{"num_hidden_layers": 16, "hidden_size": 192, "num_attention_heads": 12, "num_key_value_heads": 4, "head_dim": 32, "intermediate_size": 512, "vocab_size": 8192, "hidden_act": "swiglu", "norm": "rmsnorm", "norm_place": "pre", "norm_eps": 1e-05, "positions": "rope", "rope_theta": 10000.0, "rope_fraction": 1.0, "qk_norm": true, "attn_scale": 0.177, "bias": "none", "tie_word_embeddings": true, "parallel_block": false, "init": "uniform", "init_std_qkv": 0.0408, "init_std_o": 0.0051, "init_std_up": 0.0408, "init_std_down": 0.00442, "optimizer": "adamw", "learning_rate": 0.00348, "lr_mult_o": 1.13, "lr_mult_up": 1.43, "beta1": 0.95, "beta2": 0.99, "lr_head": 0.00814, "warmup_steps": 342, "schedule": "cos", "final_lr_fraction": 0.03, "batch_tokens": 65536, "max_seq_len": 512, "doc_mask": false, "train_tokens": 380500000, "max_steps": 5806, "dataset": "wikipedia_en"}
MLP neurons of a small language model. Each row is named by its layer, matrix (gate and up: input weights) and neuron, and shows model dimensions 32-127. Each number is 500 + 25 x the weight over its row's rms, rounded and kept within 0 to 999. Numbers have three digits each. A neuron's up and down rows have the sign that makes its largest values positive.
After each neuron's rows, "fires after" lists the tokens most often just before its 100 highest values on Wikipedia text that the model never trained on.

L9.gate434:524515472475513521444528489443492531495522529527521523482485510537504511494541506495459473482501534549474494482510479551486526502478503520519497506550453490520537521510511485482481495522524480519532468505494554490481480475510478520481482499526544543510466500524492480492469494518505590497
L9.up434:479474471512457539515558481499458501539500491497494502470495516511523511476510503508527506462486514554522516488516509496508505525491505483482494472539504546504509497519460460505493461543524463462554505477517497505486466528505532482519525522521488507478525467471505506493468538495535503550
fires after: "2", " (", "^{", "0", ":"

L6.gate464:478505457517471519514515507472540556501482465509542511505491532518476535496485520476497499496500466491463469496503468520507463508494526494527479501528504479466515503515549539489481548485524480492505493529477503461517467499550546512470464501541480499535509499538489485510491507494457511484
L6.up464:502509484496503528543475494531521512485471477492521535524490539485459586485509494503525505523502523505484479477523489515530473498498515508496462504491510525485493476513500513470458521446499453476535506490489455476526486508497576498494485551506466536540502516553513483483500509515484490451
fires after: " ", " Fe", "2", " (", "}", "^"

L12.gate389:492504459478525499519504550498547496516511530480548495468484503495485537485537542492471518527519492466457517527501464507482520508504511490547482528511499487486493525470509507496504493498531511486502503485484505504501505513514476498471451479529494512502492483524510467496494492512514504510
L12.up389:510476484516500543499488466481502486485497513506502558507492510546521544531510465469498472524473528498466532502511522469496484504500434489481520496523485523494517507490476444490474432460511497484546501477492516488543457478522503518528451513542538548502478486513494492502492482528498453457
fires after: " ", " |", "|", " un", "\n"

L7.gate190:523469500531481514500532561509502499490493506524516444538495486517492550518531547466533480521509501480508506503515515550473489474481500504543555495527476515516526509477487515480514512514531510561506501495504506514536489471502480514508514526482502531506502499470479499469491472538476481462
L7.up190:489523521493489465493541490536497498509519477469476503509498515483514494449483499492464560509505480473471505470556501538489502495503537503486511520498537521471478484495517530545490504497519536491458533503458534450502526529485520521447504496527436461469489459487525496494474531505497478488
fires after: "\n", " =", "-", " was", "."

L12.gate370:522509464490506491494476516469502508505516554499534481469492496473521518464497487471467487519517530459471529511526487515520491489471524481544515504547499462480478522517457497535482462554482478505476505496486535474472509491507505515505498485499473509500465537509501502527493559458494517458
L12.up370:493523490456496535513508509538496525502520501495512528508490516488541470492535531502542544552492464485439516491500486530508493495464478478528500533510507499491468523527514467527423483524500511509513474528507523537520477466462520521496526446479544501499444505516480523474523494494462491520
fires after: " ", " re"

L7.gate397:440507465533496521510552498538516450505474517536520474513449511472487514468480511468491513507505496550518500482495475485459567496542514459507524497506538496501547522490520517466532541488551492467522530524506494500508476541489472569488480498521501484499493451542514488500473489509497501526
L7.up397:502519480545483538504550482480519500526516512518500519462471442520475524495484493466465484540485484497465522531500501480509509461477491529530497515515524523482528564532540515454511484435526521490492535497517489487531481515507510532537498497540521486508461500504522500510467468420517490495
fires after: "-", " |", " ", "|", " zone", "2"

L13.gate508:520491503497470516505501520495545515499475508516477501538466492515520488496555495486457462525527506475550541482500452541468469462526501511506532504526494512510484508460482503485469476517485466505526485546494531492458492480509526527534487524474477523521487509513468509510498513532500480546
L13.up508:485436458467519518498480452481495491494459512506476510475513480518532460499539521492543500534501527487505524472480514522530483543491501506507462497490523543510482548480537580492466483485499519508504519519509531530479508533524497528492502500495461488488522536519504490480546472512509495478
fires after: " ", ".", " (", "-", " \""

L12.gate327:461468487516483502463454464492532491508474505514511480497477453485500526452474499495488503486468494457469489532520473553503484515527482475500519460509492516450519510487499492500512548519503504481503463511485499473466498494517505535568497491488484477525479507515475514511483480507447488548
L12.up327:519526443482517468513507449509487513524491498474488487531495506470476478544547472483523488495486473540486498500516516498505536523453478503511489492484501478542516518461511500477529512465513557485473493479506489517531451508495539528469516466469464522452500485521525484476536467500490470510
fires after: "\n", "s", " S"

L5.gate341:508488492540531475500506558501520529461527494479517503466495504480493558433545500505468505494526507500492535481529516510457504505536504551510502458509503517456499457475494529462542545571509465500509478499466518516485498453514531512522492506545511498512536521513525489477539492449518533483
L5.up341:493484491526531497502547542549500519480471487516509493493488508475486529473527520498543487520481504496463538506522520484504510517530523494500502473495437514491548484484456491482512540504527511530475449516497490498475480507492503539539506512532526484494493458518503506480451495503464515498
fires after: " St", " D", "d", " Le", " E", " T"

L9.gate240:506484495485531468495531504513519516506491506487531479485463504523506477515487487460447499504541521528500476517490494494467520463485535515534516486494499530487472474493534501512465492500494496502471498527499555458522467518517458512503487485532503501496542480473439503479486487490489487498
L9.up240:505480490496527505499549424495480531518516503539457505538511533475498523465545508501519492509503512503512492520533485486487492515496525496504505537498537481503488489490539503540469459533500524506523487443542517478504469485485569487546490530486516520506537510461478500490561523530540504489
fires after: "1", "5", "2", "4", "3", "6"

L7.gate247:494507485459484489489527459468539467509499494480507493546455515486498511461515536508459531508506499503454494500463497516514506500492473491540494526520488458462501484504562549475480493490525489503504503494510521482567486561509474529460491512560493501462491458500554494516457510489511518522
L7.up247:521512503515493504507494486492523503486508542493496490493513482466463530542522477457476487527505496528507472507484537520462535472534481469493528496491513507496509548496486511500472492521479513551476546518466479482502522513513533528503490485505465463482512478506486498497529472482518475486
fires after: " |", "\n", "-", " zone", " Country", "s"

L9.gate217:499507531527522501543493479510536467498560459497510513460494484464509522502496514516510482552511481495515517492464460507481495481496462529525464475486525517510521545491514495466518535508516521495482447503532509498486522497518513525506486475526525510511462515537486529556481521465503472482
L9.up217:505556523518489539503492446486526465482525506500480494476485523477514490501520527511487486497463495499481460511460481486494496488467485455510461486489464475562533521523496465487522519487522485514519496468510537500502496563479461483526483512498529486476516506478515543504481578521499481485
fires after: " the", " his", " The"

L9.gate254:495495442520510476460481520459516505509490478519515524494481516507519507484495512505488426509517563489522497527513475536478492499490520490518503528532470426527504470500453510493508489542470504533479520511470513464513518440496518507499444493518458515526493497492497515527493548495526510521
L9.up254:527518485478506494501521475479487533508517555534503496512488528499489553514521486523501504479502474519516486497468472544531500516495505505488447496509510475499533474509470516494493536510508518516509531474513543521454488509498513520541486521504477523461442484474542494465478534497495454512
fires after: " ", "s", "-", " \""

L13.gate364:500473487507510528499519492498543461528523454487506511505503547500512479532462469502521518495539483520504492468461476498468545518510481449508509480484567493496462522454522496506480500574511500493501537511491520491442484486488480520507520471484529528510445488528451498521478541498513521514
L13.up364:510446500517532536524528480511500530486487489480485463504488529493521434539522444509534498457475510516566518493439480526472504483485501487515521499504532473523510487495483521506490529505510492508497498502509495506533466509493474512541518455496523544520503461516444464570532509500442545525
fires after: "2", "1", "0", "9"

L12.gate359:521501486489451487496505483491537524489530522511511524492471479461481542521506496489501486496489516495508506493521536488490456491483513501487482495525502442505525476518509546507517475519513501462470523555474519468486491456505504494481515468527520512528466474513474530478472498509480502507
L12.up359:471505477475518482468497531466487461508529512471483461488498502539505491497545503484499462507501533550502490466498503492539463477496524547521527518511492492501494474504500569451474467515508508483447513474543516476546512471493477478460486473473504485528499437499483499524518472508504511499
fires after: " ", "-", " and"

L9.gate287:486457453516483513512491506492548505546519505514535527507471472488523527527491528494534459491508457497496500517477515478501516528522502438520491545493514415503504531500475495458513512519529485503498502534486495522498483502501487515474437489516512503519515451482471466516488502488490502510
L9.up287:479529519475510511495496523490509495502533509496491485492510471457489534517510517503476481541477513505477464511544486488553522525494519476539460507498468507493485492525505498489486490513481505487502533510525505480470486514512511519520483478536491572543471505493477498503476525504568484478
fires after: " ", "-"

L3.gate480:491443482510522467492532527507493496518471426519515526484461519524538528500495532478484478467487512501504505471518473528492529527521506483513478532517515457495485483469488504476491545500531515505477489486501525528466492504566526536527479487504441506528523449425486461506506501505507497499
L3.up480:488530454518476498508518496511491470482481449554475497496476520522531507468493517500453480509480528510550492515503495471522535533498533498555502503487503472513491488473496505468476535461525490461568496499485483513472501569492473536504516513516467512495509506445501495499498483527532522479
fires after: "5", "2", "1", "0", "3", "6"

L13.gate103:526520493517481503441465524473532464516515523511524506522423481482489519514480515488444499470454513538495517514522486520523527498473462480530499505508472488510513504496471514489494482505490476465561503504490527492511469510496494525501492472555465550462470505479491502525475454513507517493
L13.up103:530492508492530502484502522487498546514534491536471524499507552519500475476489477523493512494557488434474458500535507491521498516475508515498525530504494495442450503504494470525496515544500508489464560533502543514487489499506514484524513539506480510492498480523490502478520546520520498431
fires after: " ", "s", "."

L13.gate416:522514480549473508509448510513512464535523503508508519559459494467495518513503505473478467514536515519466526516524499504478432457508507504557522481543502518514482478461505537505502479495488497484449476490480513530512450476510513514509499457541472526453451458491476529467537507453476484513
L13.up416:493553496555522465452538502524478517500466512487539507534464534496561557515515503517492461504512488511500472493506566476510483531538516497491530515487494521501491491466482531457528475542500500516492538471524485512481512503494534504485480498517491497505529463511526485495495517487489526516
fires after: " was", " ", " He", " is", " and", " as"

L3.gate26:501531479518497502547486525528489506531487463574527498526466502500529517500466547477503473552478499461467534494495473490516512532523505479517513513497494468469539520494520522470537475489507529488522537549534476538488493526513506535496499497521488497547491468497465495535493482498526477503
L3.up26:515507500471514533488505483466510537507480501515500493477496487498513531470523484480477475502485467497553498507477460521529487512472482495489465529457444462479512482515510519492487531441500512461492532506508486523512505510551533526433475555523518479512517510527498527456525478556513532496
fires after: " ", " |", "-", "s"

L7.gate284:535495480486534495441546530493504478451534501570509512518491482539460481511499516493496494507496539487462488540539449510496495480497528518548498510507480473501481497536511506510459523515522501513442504512500548499531517482527482489523472448521461516522489485487462502550454496465528507483
L7.up284:544541511431509487500492505448556555444524508489470494526492514448493486520498509503513508509469491500447498494507506507471495504501491498520523513470498483530490521537504533497493531513506512504438500499504521485492490513523520509494443485499499513483509504489475526488502480466532508471
fires after: "5", "1", "0", "7", "8"

L5.gate335:511505437523476470536538529477501504501486516562528494543483503494476496473492540498476482505520538514508518518495507546504500487500551509531522534536489476473456486491521536495513521496534481500479516535501506484522504542498496505484445507582499526520471509514421508516498526460471542493
L5.up335:553525453486500454524458488489494500521517477543463530536494547490488552499468493511500524499510529516482504515526496530508506509477517491490550481531506494509492516509476507490498460513489456519529509497465478453492506486481485479519484481550492543441472471518498462518520550480487509502
fires after: " ", " |", ";"

L10.gate317:496504546522483472516494498486499520521456511531528482535468465514515498517493492505517522529464541518530493439465523472529516455533542493490525455547489478495528499517475484502512477493508479528504505532467546468539465512512522490497535505503535461529466485482492487513493528495507517511
L10.up317:509526515516517483499528486527491495498533518517472469498482433521511434479486523482498512524513448491500493483522512522469548411464494511502515496501505531525511480486513531514483478511470507466518527491475542501463493491487507494478474512514483477487537489464462582489471491451467477498
fires after: "\n", "==", "Early", "s", " his", " "

L13.gate249:493484488533500507464458464499496493496537485498503474492463473563472513506473523466493449486517535545510510471460477536484451449509511456493518494529543531509478451457463501486510523522494502527518463492525557494484505516516492510478528522492492470513490491519508486501482501515530498507
L13.up249:524479526482527516516483474506511518484480477518469493510509495523512479476538476509475519485486512550512476497528512531419484525485462510459539475503497502486507494480452506525485478475510425556497452486477477543491474520504481493515502480522534525503521491515531493476510489476501513520
fires after: "9", "0", "–", ":"

L10.gate215:482494486515474510487509502514520518496527502510495496511497487506559524499541477471530499529494531472474512506505488494517526453507459509505478498531490480498513457501501504520481467495508471487462505496543511514478433485531541468459517500503528498544512461495526471490545543499531482493
L10.up215:500471481499469535526465518526496492498506513537466497514496499518540495519517505513521522487495512481480535453481493500518511538518457472492495498498517451498510476468484482504499493481490483504539512515496492544478485545505478492486493475483512483468447501473515509500488540469498477491
fires after: "1", "2"

L12.gate109:500508465474491530505483523490531496463503501554512524512463454500519503492460479488451487501516504539515514509504426561521512511526511481503491501461539465478485467483543530488483500483443525471549513482510506477468502499523468523536449502503517554506475515502508505528459499480477518529
L12.up109:517475503526524512501481501513551471511472542462501498548495454520499526501502471499480499548466490463488504508483447494474483500484454515503491516508538508473489473482477541466532481496476502552491503517498478512510475442481500462473479451521504501531496457559501475521506516482501492524
fires after: " "

L12.gate10:499497463525503470520506515519551505533496492450493561490483495475508509527521498505464500493525519477485508488489493489440519484491473461509508449520484474481510532474479471516504508451505530479461496522462548507535474496503550518487518482548503544497469496474504497533513447506489509534
L12.up10:505542488514484475507500486550464498492515525451490490489514545457478501517552519501518524461533477450501492457468515473491473472457447449506497470510480469483508546524508485535510537501505540506507522526506485523561508500520588502502537558516513492504510473500527497502486498518456501502
fires after: "2", "1", " G", "3", " Co", "\n"

L10.gate422:467493494545505544531470518474522481507463506536469527494520493490479520547528495477528488509497517513523559490462479518519481497510464489512513511514498497512534504437479531484458464484497490522497462498517528461523512491524450551506497483524486526494482528517492428521539528521454545509
L10.up422:504506515486458518501453503491482523451447466521503501504506563518473477465561469523518488502502492523526497497503511542495482517507485508463528509494488508517535463473525494492451452446559467525533496463484562522534484503475529527498518530478510531499536533513496526514473506527467513499
fires after: " ", "era", ".", "ma", "s"

L2.gate208:487494465537460532483536505448510464497513491532508491491492460548491486485513478489470463484509497484515515504532485508463524545486532485500501486502530484489517541531488489501536490485522520495546492519458495502496512468528528465534493523495502488470486478458507442490529518474544529506
L2.up208:482495511499526497501521539517458507489485469512492489469497485480493489500532448511483506515480514528547528539532495535439565516495494518505478518503509481474525514482553476489502491507553528445481484511485491518484510534506554512522481537488509507492460456506494456479501534550544515520
fires after: " United", "pen", " Main", "S", "0"

L13.gate281:526491460518509498476482508484570520528505519541553510535437483488472465490521505477450456515526515494534507539509511493482492464504491499505503520508478490521472493489497536503500505489498487536514463476466492480457441512489489549489535452504511514527497481478501428497487488469457458500
L13.up281:498507500509545498524447488493498500473504525463460495464502457455522527491490483529530466508518508472514469485462487475505483515511508523513498495495497546499472483514493476497484532515538554536559542454525502529499522453467477499454505473493504484460459494486491462499520482468515514480
fires after: " ", "-"

L12.gate200:517461530502462509491484513484510511524528532485535480514489445483533483502584485478517493546495510504500526489492488490536515485499484487520531485547493523518516445502552487494478469476493452489498505518486501507472472491522473490518501497506493516494444474482524483507512523474504504497
L12.up200:533476475503496505501489483474512553516475517568532494505525546518484483452496474483535508479521508458477493511490490503502524545491504466510484517508444505518492482497469471535524513517483522499496498494530495469485525493512502500484503489488528505501536470498530489515451546507529502475
fires after: "1", " ", "–"

L10.gate357:525480505505483542462517538512494541459547545478486482474510471480498493473510529471547510498483506530513524458516463555534491513532462551514516479521493498467503526518550547492506527487544482535503495498538507472505478500537474515542467493492499509532476497521527456508494492540504483456
L10.up357:528487515500556522480494471496486532503520519506510514511488461524485497480516503483545481512475511461491497514465482456488521535506528521545495434539459471513469484508504509507495486497492541439519542493449481502538510522505529535468500477516540523535505488491477520448496500486505547493
fires after: " ", "0", "9", "s", " |"

L12.gate334:469502471496462510506497482462502510505504503515561479529483480545532529487519540468474428512492489550464535513477484481438513494511536470518520511486486460545495494494482498484516503523503546484468544470524499473453492487528477525513480487504518510502485478465462497513487503499481561529
L12.up334:460496466508485537545548565497527509487537528492479485506498534489480468494473493493490486469464533510489499522519480459496583465526519475494511522541511450467449463517476519519474460501511488496486524526525493476440483488501487515478506511499484512493453531470518516537496544537495535501
fires after: " ", "-", "–", " second"

L13.gate201:490492483493543479442529544496505529470519505514520473563492486467489503495503523448484465526491486483477480512522481588508446490475479476542504523525498433466512505465471495502490523508541504460519506500537548493497470520507498492522474503499505523483518505506443522504467471479467517479
L13.up201:514493499498517452502530514517487527496490471506496511557492501510470459429486513497531482483498530457478509501482491543535442499489491467513507528504501508490492511504514494522466507505541552485429530484525510493478497498509519475446507496534473498477471525544490516516471477516497480483
fires after: " ", "1", "4", "0", "3", " C"

L7.gate7:540475491526526477488524543504511513527545487523538484515510473516507537497524517504506535515527547468464512495519486469518507461477509501548504482543510531484520519521513487487500507520520509534500488566454578482476480486524473468485514538522481507483459481480495485495507494485515545478
L7.up7:495484505494466506483523501523505511499507486458513452509501489555519493466526494514532534499474529495465456493515543482505475492493489519477497465521516526501545551523507451543486549525528522506552505500503510475525499446493515476480488521474500488456487487487519565501484524548503521496
fires after: "1", "2", "0", " in", " U"

L13.gate196:468474484538517551495531453511494567521502530546485488483442493473530462487471511490496480484514552488492501496519490534499489504480530535514472550525507476482504497484488512504460509509523524459481500541486494485540462504519496492484468490533505521512481494546451509519453476441452485516
L13.up196:466524476476506482500481516486496521516475468488491544494481498507524556511491499466501505496471513502519465511525505545538542453519524465501514514509514497445530468536509522544519524500491539484485533501527455468481476464518485475529492477497518545546515513516517492531501527478443500454
fires after: " ", "-", " \"", " re", " pre"

L7.gate333:508482536485544509471507473513507499496531501543532487451485507514504526498479511483478505511516480494476521473488492463493531491527513482538503473522501527529481509485532489488519508495479502497525440521514496458484509497562489487512493483522527469490471503535480534497483469456484492523
L7.up333:506475489489485519492493534553488464449481517501465508506497501440443519498502526501476505513484499495543483471513452502524492496475535505492455519505477494448510495480461530473532471450494510522501509536476497451501484526507519515545466477512466525513528502546509489545512502508467518482
fires after: " the", " The", "The", "dr", " a"

L13.gate282:476465489535476510501499509508504495469495531491541465497513538476463521486517482470483509475533507509462539450506507473534483476521485438533482500517467475504531517501479522535492488531492469510519510537537535532498475491489483556544471515500476482492449488463494483493515495494538480465
L13.up282:490469457504514477464472479569475514487526497503492531499497502484487493510512494509490458479526499533483521511505499518509499481497498473482516520478488482528510492496492495504544498518495520501448553493499471524534464506487484487523434479523527439488511498506468507485528520507473498529
fires after: " ", " Ja"

L7.gate203:518529473518479494493549492497467501502501464535504502516483497494492457504496550480495509529511483512484505541460503508521472548484490498570469509528459462485528466463538509501490478470517493505541509519491527465473490535539508512465484505547525529455508505484481498517483511488510511488
L7.up203:516523474485506485518518500500527501512461510505499480504514497541498533493508488480458514498479510491481534475523515513516480509486506493535474494421516529516471524494462527461506498494459483523473518528505506501548491488488501473492507505495489499480455544525482520481514466476460493514
fires after: " ", "|", " |", " Co", " Qualification", "-"

L9.gate334:485458518515485510474512515487528506534496498496520539497467478510492491475544525433518477523504485489507528509514500530511492558499513465510507496533481479484524514522454530489517510589505504459521465514484529490509488508535485494487463540508485490514480503512476515498485470477503523513
L9.up334:498503517485473462516473488460520509450489489488516519492493478471542527527508521526504471479530554534491525522507534519452495486476518476503511501521530568493506506521457477516493488464496508521481517520501514516472488496500476497525520506517498494518482567463480531498530543441537468498
fires after: "==", "Early", " ", "===", " and", " life"

L10.gate116:467483480505476521486484499478484462479498493493489522518512506508450456509500494487485478506489509527503524513495497582484562472493478459532518489494469469534517536494485550473468495492525530494543498496480529527529539510499474577499479522507485538528521490500491508523525515512454496480
L10.up116:524491498511508520499498502430492508440476514529505531525508437474503505471558513515561473491497518524493504503484484512514472505468461502488465538493492506517493480477513491502499531522498496484523512529514537433494523530498485523495506457509439526490487538517497507502511534477506507459
fires after: ".", "://", "g", "s", "["

L13.gate164:509459458520556514547544508453525483485518522515532530498501517486486494502492510479506534530503515503484512457504497532489503484494462515477498489495480492516531454501476507510457516472478481448511454498537518469462529493529476492487505513510482555452481459482459480485503479483504523567
L13.up164:501480443510462537501485468505470465462526532531461492466523532462468551466500483515495529478496435518491490477521521471486523488439513506490493513528476512464502507523489555534483470544491494521484520523504450503509497460464493514493480491483500468480445510503517523461519543524533470472
fires after: "1", "9", "0", " re"

L13.gate79:519465481545488499458553523456525514483525495509510529523488481422460508508503505494460518495504534495469517456498495495482490508474478461520516460541443522490497526497468500464501532546489526523498517469485502482498492493523497536545516494540496470523534529492495526474513524482484483493
L13.up79:484506445483501483504480518531438532443490481509510458486525507508562521477511502478488471505465470524519497507522502510523512535480489558468507535492479475521509506505499478553463481499512529508472510493488494493549503524472466521494467501511473514496552504463516511488504560507494508511
fires after: " ", "-", ",", " |", " as", ";"

L3.gate95:513522490503459546530545488463482461498481530550545495482488495487507532483519514501474482511559464463518478505524488508494477530508496498522519505479508485510453494508532548465490564457497503491487465508507516490534529515535509471510463477479494514530497500460471493504511501490492530497
L3.up95:511468440503477511520483479482556504506478515491504544526492460479472513534523485486524515502472507500493522475501451498494454538534521473495525505473535508464502461474518510480474437530485434521466472527496498492530492504465462488505519490512498492500485493478472520496486502509515489517
fires after: " ", " (", "(", "-", "st", "."

L10.gate293:525481477488512505474499515498521487554512534488555517517481487526491442462476523428521507494552491520487509479500497494487525478502476491524479464500500500498545498512498502525492523508528489517501492491510535543437456536521508510491484509492537506511439473511471513515526475500542517464
L10.up293:505507508483492511504536520547506506526482483507488466471493495452502530506475459509471498470543509498504506509559519518508514464480495520514495489487531467523462510519475508501452531582499526523522476511494509490482511467474497531462518472472455468484496515446490543496509503492505489478
fires after: "1", " ", "2", "–"

L10.gate274:469527506514463535494518516537501497520448475527523473547437507493550529512503513477503510536505529462508505507478494510462528477515549496518544483483525508509508501499492482483473486477540503502486488508477498527482463551515529554473492536550477517521513502446508461482535475502484534490
L10.up274:505479547490473538524490466571524519508478456512512503527482478505557516514530524499474502483442486491477476486482511505460492490491458481529533491491493479483478478519500486519494485475531508482501519497443476549560520526470501533470517503490510519492457483495523506433449511443502469470
fires after: "\n", " |", "2", "S", "-"

L12.gate433:510497501541482521491476484493514497488532536498492505470512493493492464495507483495505513541513531486479479507518442535479501481533538482555529487500485479481541506493543517542523500469499485504517482511476503505518471536513467493485506486513477498503514471478471481513492478486513528467
L12.up433:544501494502478512519502449495530512473463507451489506520498518492497504508529541455526497478487500535515472532471502551517503498540509514535464500525530495514535514504536479520497503515521504459472536527547487515524456507498535488459474511520471525534521513475500472498485452518461490480
fires after: "0", "9", "4", "1", "2", "3"

L6.gate293:545472523495528493493504520468487509494517509544529530488479490511502495499539505475486501512519505454448503471491455508500450522514496516555561487531488483495530487483494484476528507537487497517484484477446517503482491469496491495528469451529494489521502493481510508518506509503477525504
L6.up293:510453531565491449467513495511530559479532492517486492455502509516530531488528480503485469497525528469494447469541496503485499485502504468515508532488480492483496532495487511502548496515471508493472489482493518492508498496509572524499526478458517515496477479500497507439476477496518481495
fires after: " ", "s", "y"

L12.gate61:499472488486512533470503505453496521512530527499484554495471524503480511531543487489497492548509502516472531544517489542459483490583488514481544484514470460463517467510520486508490477500498498478497547488471521503490487476547513516513466458543465516528474493518494474513469518465445469525
L12.up61:465541468507504496493508494519495511526505524529475528503484543513539520535511508490476501493492476554476504533495471549541544487468498461537523479502512448497502448467451502540510512481486544461478515493469523464467475524494479494502475449520458533476503464482494501501539521463463525534
fires after: " ", "-", " S", "s", " re"

L10.gate292:461481486499511483518560465493536496523538507497492517477461496473546530481496513476479495514483486498484518496502521517434504490489485490498473540509553510492524491491489469518504519513482491481461502498526504475515488467521566515516506498570502496532513484530474516507499462480528477470
L10.up292:494505469527503497502477543509518481466468476523498482515507493518517494496513475527472470479482529473532461502496480497496519492459495460452498445459524496482532508478521490501516534532527511517495548470525522522522492528513551474504516522506479506500487512487481459526496511562556536504
fires after: "2", "1", "3", " ", "9"

L10.gate49:474458507530503504515546503487473547514503519535479507511485483493522521510503504479478472495479539471509533514530498485535524482476499517494512496500540466463509482549512472521536471532494502491482481498501492511481473516500504526511453458527529525493469495528474472520514527469479535475
L10.up49:480517565468505501475521493540470498534538504529497540489499463514494529525509491502522482496526496515519534511523451475487479454481479502503515547509525503500465499533491478490506524522519524502497479494489531508447490425525480522511493502523502504499476515477516528510487548492531498519
fires after: " ", "1", "3"

L12.gate179:485504530511486512497495445481507515501524504500482514505495510494512479426476512498488504496486557484480460477491479514457485485494491512499540515502526492465506528507491506512444485485515467498505534502496483472467507488550494511475510514540490524499498514489502482466470515436481515506
L12.up179:485561483507507528506469480482461494494528487477478493473521500467546495496503504480487474492507518472461513517482500475472496477493520524449516501485517518482495483500492513528476494471555453507499469495503465514488532504496474465506534552528503471479485496499504526457498533493506468495
fires after: " the", "9", "0", "5", " Los", " New"

L2.gate438:435476479499476461502509480495493507536524495538468462493470477497517488519506507515539505501551530523458511450474496515541499519490505521505507542553500494485506514484476514493468485499494503508503453483458533483500466489471501498556490510467454495488527540472502523495458477471484529496
L2.up438:493535499492482496550545507511506516535470493458475456475508494493487503482499516507464531484533564496494507512507506505458536426525541504468540501468489571493475478493522518466451489489524478505453514516483477503460513454490539498547466493495510491519515522492490495470487535478479511478
fires after: " ", "-", "m", "ad"

L12.gate329:422512462496537513467527484493484446491496506526507501503464507482540505502497528482508482546493472489474535452484460530521494539521474452520487538507503502442479528501520542499493565524512516469425478507493535520507463462510512521465490480476510543506500497511498511506491512508465541499
L12.up329:545489448529564489481529484532460532498502503525488461521526529505472535518543516499533484521502474476540552492527495542514484534483491497521509514549518478453510489487520484520518519488545496517472532501500516522530481512502523522473526476482454481497542497504485442501510480503493481484
fires after: " ", " on", "2", "On", "-", "'"

L10.gate468:511467464528474523507466505459497462525509508526505486503484453482532540475555489479521485488529532479507528477468492509490500523527503497537497469531531465504534508513478533491459500505510489493501450503514522479449491467548532537483480525481494517481455451480519511504517503528536504502
L10.up468:512486511528480489535505503496493430497507518535520493509497450530546459512555481500551530500493534483511529493504488481530539481495485492491508477526501493502511507493552509511489543493536531500528508471532481469468499503514515531519532559474495567518469484498491520483505506514527526488
fires after: "2", "0"

L12.gate505:528506472472501477507475514470543558477508561497557505495482444485495492546532496517513482491507503513496505516487495527475491480506558508482499495518542465488481481511540516499497465497520508465485518516437502494492506477497495519503495492568469504474459534505466515504466516490512522511
L12.up505:479528479485487490522509507485452496499555507494486506543504514498494546479547497474537491462477488544487531520517489528513552498482505494490499493519526454491512455470503485524525461481491479469459519534517495539455476492508546448500512466450531489536463515456466514513519507483484515492
fires after: " "

L7.gate135:508509438513464469529525563500535503541534507499499468488479500491471532485530518484478477534560527541467498542515465527494514485547496514536538505526491492470507482496501536499467495501507511458517463499500560471521479491493501515462474505515514515477516513481468527552515512468490517513
L7.up135:541520479476507487514491534500538541522469520497514467529495546521483480493509506494473473507498517481519501530535494495525486512498509529528549507477439491528513543499473513502463476508507482543487478481500516476534464488523482519493499528479525517530517516537457514548470499541514478523
fires after: " ", "qu", " C", " in", " comp"